config.yaml
num_hidden_layers: 13
hidden_size: 576
num_attention_heads: 9
num_key_value_heads: 3
head_dim: 64
intermediate_size: 1344
vocab_size: 32000
hidden_act: "swiglu"
norm: "rmsnorm"
norm_place: "pre"
norm_eps: 1e-05
positions: "rope"
rope_theta: 10000.0
rope_fraction: 1.0
qk_norm: true
attn_scale: 0.148
bias: "none"
tie_word_embeddings: false
parallel_block: false
init: "uniform"
init_std_qkv: 0.0169
init_std_o: 0.00331
init_std_up: 0.0169
init_std_down: 0.00217
optimizer: "muon_variant"
learning_rate: 0.0149
weight_decay: 0.011
lr_head: 0.00642
warmup_steps: 108
schedule: "wsd"
decay_fraction: 0.861
decay_shape: "linear"
final_lr_fraction: 0.0
batch_tokens: 131072
max_seq_len: 1024
doc_mask: true
train_tokens: 976600000
max_steps: 7451
dataset: "wikipedia_en"
MLP neurons of a small language model. Each row is named by its layer, matrix (gate and up: input weights; down: output weights) and neuron, and shows model dimensions 272-463. Each number is 500 + 40 x the weight over its row's rms, rounded and kept within 0 to 999. Numbers have three digits each. A neuron's up and down rows have the sign that makes its largest values positive.
Before each neuron's rows, "fires on" lists the tokens most often at its 100 highest values on Wikipedia text that the model never trained on.

fires on: " |", " C", " W", " William", " L", "."
L10.gate905:491450531456448501495398501477566469482402428480496443541425561492433421527446467573494532560568531538503519501452500549540481518536527559490535536476521531475452583445534547491482518459538416474543515554552513487515550541571533492505473504526559462489513543457532468516448515526507583522450488499423542520517442528470522499515473489453554494493476520464511479518544478538544515540588521533432487458500429525409568542496551504515507522570475507469511477555566497441524493468432440508560492529530516549539551475499492550501488623440524491481494530537483486572492521489521522490
L10.up905:490469475514518421520488568444525496460516563522511520410540474543550482489501513599543439565440562568474570511489562462513471566558453436438494495550479508509564514508440531472458476552486490520499543479529447504424469496442437488477496431482458506516508493505533451463547580432498529494517549528424501496469470503511456519461466489576471487511543532538458504552528495505429522482551498541576601490537544493529551482530496525515436563525496530538516456441461460462483533565521473489425520497556527564505462585494514490538499497509535494492532518457568505439548554536481504517
L10.down905:437598467531515468506477413488456504438502520549475537532561449523492513493526549534583491518474546472495507499499510493469459454452468513505460506478426511507520449433528438574530485540507468519461509638449430501553490475522534500479502500447509567469519482543537497491512539432516477527479511457497474620451494494411523605476484529542524525493493516516439515476496498503525457504498486475437453467533492474579513475498444587521557503489468508536468554415495484552517497526552557551524471466495506514556471556514466526555477441470540437452551489493466508448421416544540478503

fires on: ",", " (", "—", " –", " as"
L6.gate305:444451499482522563524467467481457531495459506492500505452480483526570542540645479489505521552469483539477453500546431512498541501562491500510501466483455518414484461523441446531526472483523475517531555492475493525536465536498450519482453490452450532538526481505443459503496447432456539442494564491550471494526504487452545514503582451525508455504469506553502445493462469481515520478420443577553515558491568546510501543487488559464488487519472491558542504469509472489483484533535459529540434484586569572518387473453533522446551513556482478461509478537453425543530445571542474481
L6.up305:454456498552510510489499484470548541462584498528558466507531504466467518507578468479501503522495440498427497489479483415409500454577511537474548458442483437426518480435456449533502521527511501520532529515533584478515495496490548504470472541511530529482517490477516468479516485523489486458485512485533434497471534485479534482439548478517519444508433526472445532400478453488515457508482468560518540532471566508489496462521520535542501436510531479560486537517515510539478483531446477525426436502518531483502454470537527512398537483511498448468478507493442473421490388524546538474
L6.down305:485500487577550439537477555488534550550470462466521435493555527474496524516520551480480517470456473526473496494411434506483502456557499515520547509424486525518498515479504557475522520453445442557465485521509532471484545443500460446560504516520595541474517525473567499501534506510547506498496535506454479442451469486531512523456552536547489479487501494502540545410514551565457419547490457476476522452488435504511527473492443554500477500477494489535572484508485509506501504498554516525551464533471529514462510531443497425507479529452518366432475532465508521469483481463515540421

fires on: " to", " of", " over", " a", ":", " as"
L6.gate808:461491463499445534513502477581508513488478522490454482518475494483510541488437524409514478530557472361528543549415459479521477497536480510500428504485429410501511469497509463487456473488545468493527534451473447549494390555479501500442486499586551511519449492478549541452538474488480504426522472503505496461477437472452451548480557504484486486555466500502516473505556632408575540465459531567479554477494526581498458480521487545519534542509525537484427493476521519583480562502504490563568509539456544520488557433513548461506498495449479513506567497478505579502545505525595502486
L6.up808:517485478558442542432444543542454484519528522425531529476534424538594507547501491421474463532498448578493459509479580511495517462524475518578475459583493506591489533489484495574543471485517477576473518484501496531472491529460432502467452499537484528461582512483534452511440454562477463508428530468556413463477435571522450468485412460532473487551532534501522489470397572445496517448496533463472456513567607502441541463528508464496478544504500517551458496588468431535499443482482444519498571563536555504458470543539546426500517504476492527402466462481466378493518478522442520477
L6.down808:544484520462476521462494514549585453566548481476587467500481462454540541533493513435563479446487513548515504481541522509477501495562583498541492503524509526514460583492483487559415558539499457505473500535545476479491513460411491496503505553495478498466495468481518502482560453588512560454450474565530480467527499439558511461454489446515450510486584528506521477530442427506492434459467556464524458480549601489508513473422525407492528499477460510574473479508484417449488461550502431419501530476493526488508426518476491527510527500490442530485542487448505484436511547463461467497

fires on: ".", " |", " ", ";"
L6.gate301:522433472510565438488463498496430423449472579561495520550508526602460476492499443430537480491426534464452527496490501458522454457508529529480499462454557516452483562490583604526502518429551483478476501520522447499502504523564522456531489550509494469546487539546472535498460446496507419470490474507494514478477486429515418530613509439474544577542450507482469511474542423543477449477484505497534477468528480492442512511568497454516509466489418482503552461524552498449518523506547517421534473519514439513543558477465495490485465513536524564480503517474530466594512495503458535519
L6.up301:517482441510446512501545575519477564517442581470523512504494535465517544447508478461633524514428489497532494565449459484455558558561486477458476434535430513469585572499538502491482471568455493525497558515474429553487548525505546509505520525472463559513562555503450570533449508511521488490575467493546551473523458548532558550493459449502489587468524515464479518542544506489550478506526517484530447497583474565528524456494473482559391484485503489440466489497450560520491559450561476525478625534448543486491486486552481522518460580471514500518509558447502504563483490468513532456
L6.down301:498548488485411569491555481458462487483448512499475500601502547502503503529498507524589459451535513436545471466591486542454499534432385517576515541528534527527589487555559468535528507486524428428498472477531541493524517443491503512480519520507442529498445486481482465538482529465476555533537472530508502531508548523574503528420476454459486555516488510490505529488504486434505474446470544509493549582468481551505483539412468565525466483573524476494502554515563507516563483531495581541456476469509501500508580510508479493521461502467522484478530498527500461564501440496464518463

fires on: " the", ".", " of", ",", "s", " John"
L5.gate88:496437499483524499453562518474517494557492484530490464462499498498512478489538511539539508493518440546524479537463426486541557484497508512526583534476439542476479571469467620434499490444569477554527481582525453552482464469513449491497600511493586474472538509455469465501488527522515577471454557497475489496491546487560444544498550489578538521450471452500517543496531496491539463417525524419488509489491491451481429541508438479519506450523551501538478499513499501482450472525502587499511481499481477454460468518483506517495564569526439491461488576506510456493549552496546475459
L5.up88:524401461520468415456463484569503443499517413514539486545536471527499555614535490578497532539543517488415462496461458530510513509494482473578502518471442491496467503473478506505532505466565581563521485507448522519547487511530490486456441496454481505470473491557450450472463560541526456490449514474557468536438503561463477503450571466413574447517525464502583497524464523537499480483478515518564508563530533496551515480448512505495503566513490517523491498497458533482458499523495566505608513366413448431484431578559521542513473488520507474495542446529466473546468499457503515518
L5.down88:532472501503471476539483491536453460463485455488520472541456554492474481509536498481551435567487564543549472476489514491419412528574566502546446465533489481544512431489509512481464498496488551543540520596552602479474459514498512458479446503468514515517481456518468450514486472528569452419434523522505549490501462487558554439518564480421498480504464518535534414511399475514497486483493464556464516501451549567532487403475491518499521446436480444499544506483521483487527479547451416518474468566500478446464519518482469479520506439517512501493477458501506528459477509482486477485

fires on: " to", " not", " only", "t", " as", " cannot"
L4.gate264:525475556545447498503522514503474511526537526518451467547476434477494545526500559513584529486539447468465512570472479502531489442516515467453597409447497517447445492464511451441501497505459424539510447535487472526492526464521499395503494550540586524489495431522506474478504576488603545511468480404572502539470525454484485528511473502464438494517512440515533487565511491492489551427526550553471489521552530490468466502466491527483561498433526515436487549500499480508516487466453492458556487525512460480494505514530505508467549507490548520555532484518450469466491508478446409531
L4.up264:544517478503424536563434540604500513508523493419488517569535505468502532541472468442510519555496452537514545536485454536449529557479455541544482451512523475485523509552408490419492514491537448507549573548545492441484546490481483498487445499499510477531483470489473486521487564517509558477528504506502465433521445446453504529481456488511544462458523451473523439475443467502535495459454513489519512550536509445520520459495522513475550594477501470494551585507505457487466511544434538472547508409475517466484495497499446448516525529453474503505465481510443468472512561513440515461
L4.down264:503538533494431465517444573518498476573493504452542520459564469498458487539493544493486472541461490518525484535513520472489542528490554501492494411484507460489543549450473432444510515491503461534497514519481460515435513497526560491511492508484460456485544500461466471475490485507525488541442450484485602513488546475482566574487534412422486485515500468437504488471517509556521491495556510511453531502538544517438591499470464452444525521504547458462475557432485478486439528498456483457480520465539545457497464518526506535532562514488520485472494556489554523521361535496519476506

fires on: " |", " no", " ranked", " ft"
L10.gate674:527460562498578462471517532475459541497500560546559512594477418451514484501493497486519523447490503543544484577502467561482418494556471447530543436463491556478430442544497487509454565509414558573518502413550502502520480481441433551493518483437560450553499563549477361498501528508480461521482511488494458578495519490476561493519499509479473458474503520477464586476429511492453456455455472489537465570521559552481503481540518486489489598474575545560499484595496496512471508454483452387475484535462498539519531580541471547541562487490523448505469461476460387592556535478509425470
L10.up674:556465559447525486512424450468466578481490577486587484572540433552490474490584498545520402516591427450581523470454511486468452529495479434485490497550502476483495506485499444524438470563502599433453450485628584560509449498510519441482426491521536487511537560508549476551472495512533509487526464468509465448529544563524497481534493446558480491494484488545443449488426579465481523494460403485522488534478601501529431486545462453532512485500428463600492464514494525542447474442494484492462523570442503491537467569569551499483548415468517471440522458542584512500501524497425411462
L10.down674:497416523559489423538556526517508437496525480510590474542480488471466466480584455441456481505525529528515461526482622531476464543443537502542490451548523518624509472516525523493475494577436505485612505451485470573487495474469514554522551506484497580496527489537532506561520527553498467521537527517451499525520541448450510445558505480545548547478455523478493472490398522491506459496574533481474487510433523523451542502461475546438527501558453467513414540468497497456510478490537495531508539529393422497505436496599514418484446535528496547538482543498476480512532469456466516514

fires on: " |", " ="
L4.gate929:488459412547521509457517507482498533451470488561569521444508518436517461442532516535493488530530511419460449523530539411518460525454464485516529488523549500530437526435570456505617464492473574509510512502545502463523470464509473549555468518448483452479524549569470534482538535537458461541512475523530441489543486513488525545482427571505464539440440479394511476485505448527490513503436551492534500515552502482556455500517557527525584512524549494526487517548519511498487432571527442407506460446516490518468472511506504530558516413503515459459443449492498520568606507564520449483
L4.up929:542478484515489441531477513464447611481469530461536510518468530541506524531523511520496489476437394467468477541495525557500597443538460460456432447507489531475468525492492522479463526557527486519516539491490474550473496595562464500476524519515448500470553545453506493537485542511577552506453514480502491505523441569487465544527475488483487443474521513459444508456499548489549515431433527472489498485421505531489442519509543511456559496467525488448438561484541526516432565550449488567468475529525466488484460514444493501506554488427463439528530455498502516474463510484547441502
L4.down929:470448452462524515435460460504509485437488513498495461474412562419480533499549538554524489471517499428461438519462496552504538441575526429451449456480471549558487486491531465414485548485447536469538515487514545516496477454500496493488601561483539529559467484492470436526425466568539532524547522484527498524507509592536480486468501532496449468565490516559437430559510499498445566478497515531521434501482569568533585435529490536458483574499476450503481453414611510528474538468519506446506470495491491505487479384538501519506542484468469428498553493421495473481481484540481471446

fires on: " of", " as", " (", " son", " like"
L5.gate508:523572555414462469539511586451504470506468549462498449523560401499501487465534475493456490567484457530476521507569526463508373505496502465515517462483469502440602461521534473486429451515480409409527531475577544501520455515465477439548536504514513494498522505504520489503588517452509536467477526510528468494500559531513552527513523456556513482491474513545532420518383562469481485539453575520558478525526491576495495498505481482454419571473466480582581535509538438543509420444432445481474514512553458553584522466439524491479490457521463466476510506586486516515508503449484553507
L5.up508:480464468559487541480512503521512447565476533530445435524480494440478475475497549502509457550474455437436458452514556495460525470538502466506559459516473427497467546558510440476512549491453459497473489436446485466485452546512507537498592510567462565585485490503459520574453537537516483525484505485513512493443516552418556393564508480562465489481502480543486508506541497464515514504404524539504541462425521526455451586503525452576484467499524475470487476484448543478445488464547480476538504495446574503526461502464517483545509482506473473494528521499487491491527522477591524476
L5.down508:568530488507513432432480525476459484491459439519491448551547497449569512533486535517560485517445438485489491474458521469514407515527465455547502575504460434537559515525478516470500476505479581515464526492518495461480429490464457470439489514553501546484493597435484496531482451480512523443491557540462462467449518514440503499473492540546469496428493524498488548530522505459500505534459551524481580529403477545572563517473567530532454497425487491481459457420464523439555548490525600558525480472490494546543550492527513490503516455483480478462494558504521509430517517490481523505

fires on: " that", " him", " of"
L5.gate1262:471506519482465476503565496453525521447540539597485504446459456447511468572502551467504475606537471447490492520477476502513465479458488547548527464545504518431527532576523544458473531478534424519507488480524466504511402459441468468484567496552503446475500494533469475542530522501497449512486535520480517457477418527548472535484564534448490555481511478510616514527555496510441395473534447488513503528434441515559501603486445485586425516486467562546502523518513454490507502596533527549502504449499448458490455498455424483545534483479553511475538619490432471513509488463426469472
L5.up1262:530432451459540475439536520525400487418571501470460518535488475483467422528510554426474532537476488479500438501476507475508455465496527441497512535476507499488494510482502579448507512551457504498549468482463489430526456462560499471463517548523481497542472474574483478460527494570526561555425464523514467511502500495451476557544454480554514507551507590496461427495425491468522498513501480492527455510441550459485466494507506468524593544510547534511519539466535496510513483550500514504377439438477397489511384534496495539462541500536509523483520459513492548477502491482470502461
L5.down1262:504467399505456487495571528465465524462484527497512521497499530477529425494530519523501441514477529512499532520500430432484520538483497502540449532487494545481592499488549581499521441441455480478451505528397447545467490537532517463512453495529525541557458506537524481487494461539591475578462514503556467512478515518507459572492520502522473446453501532444461525474427503475525493479464461442434504545516571483487532515533534539499510520525554509517463565495572488451516483551494463504547410549550559473497481488464543477420551558503484502415477444490517577509488429486469447460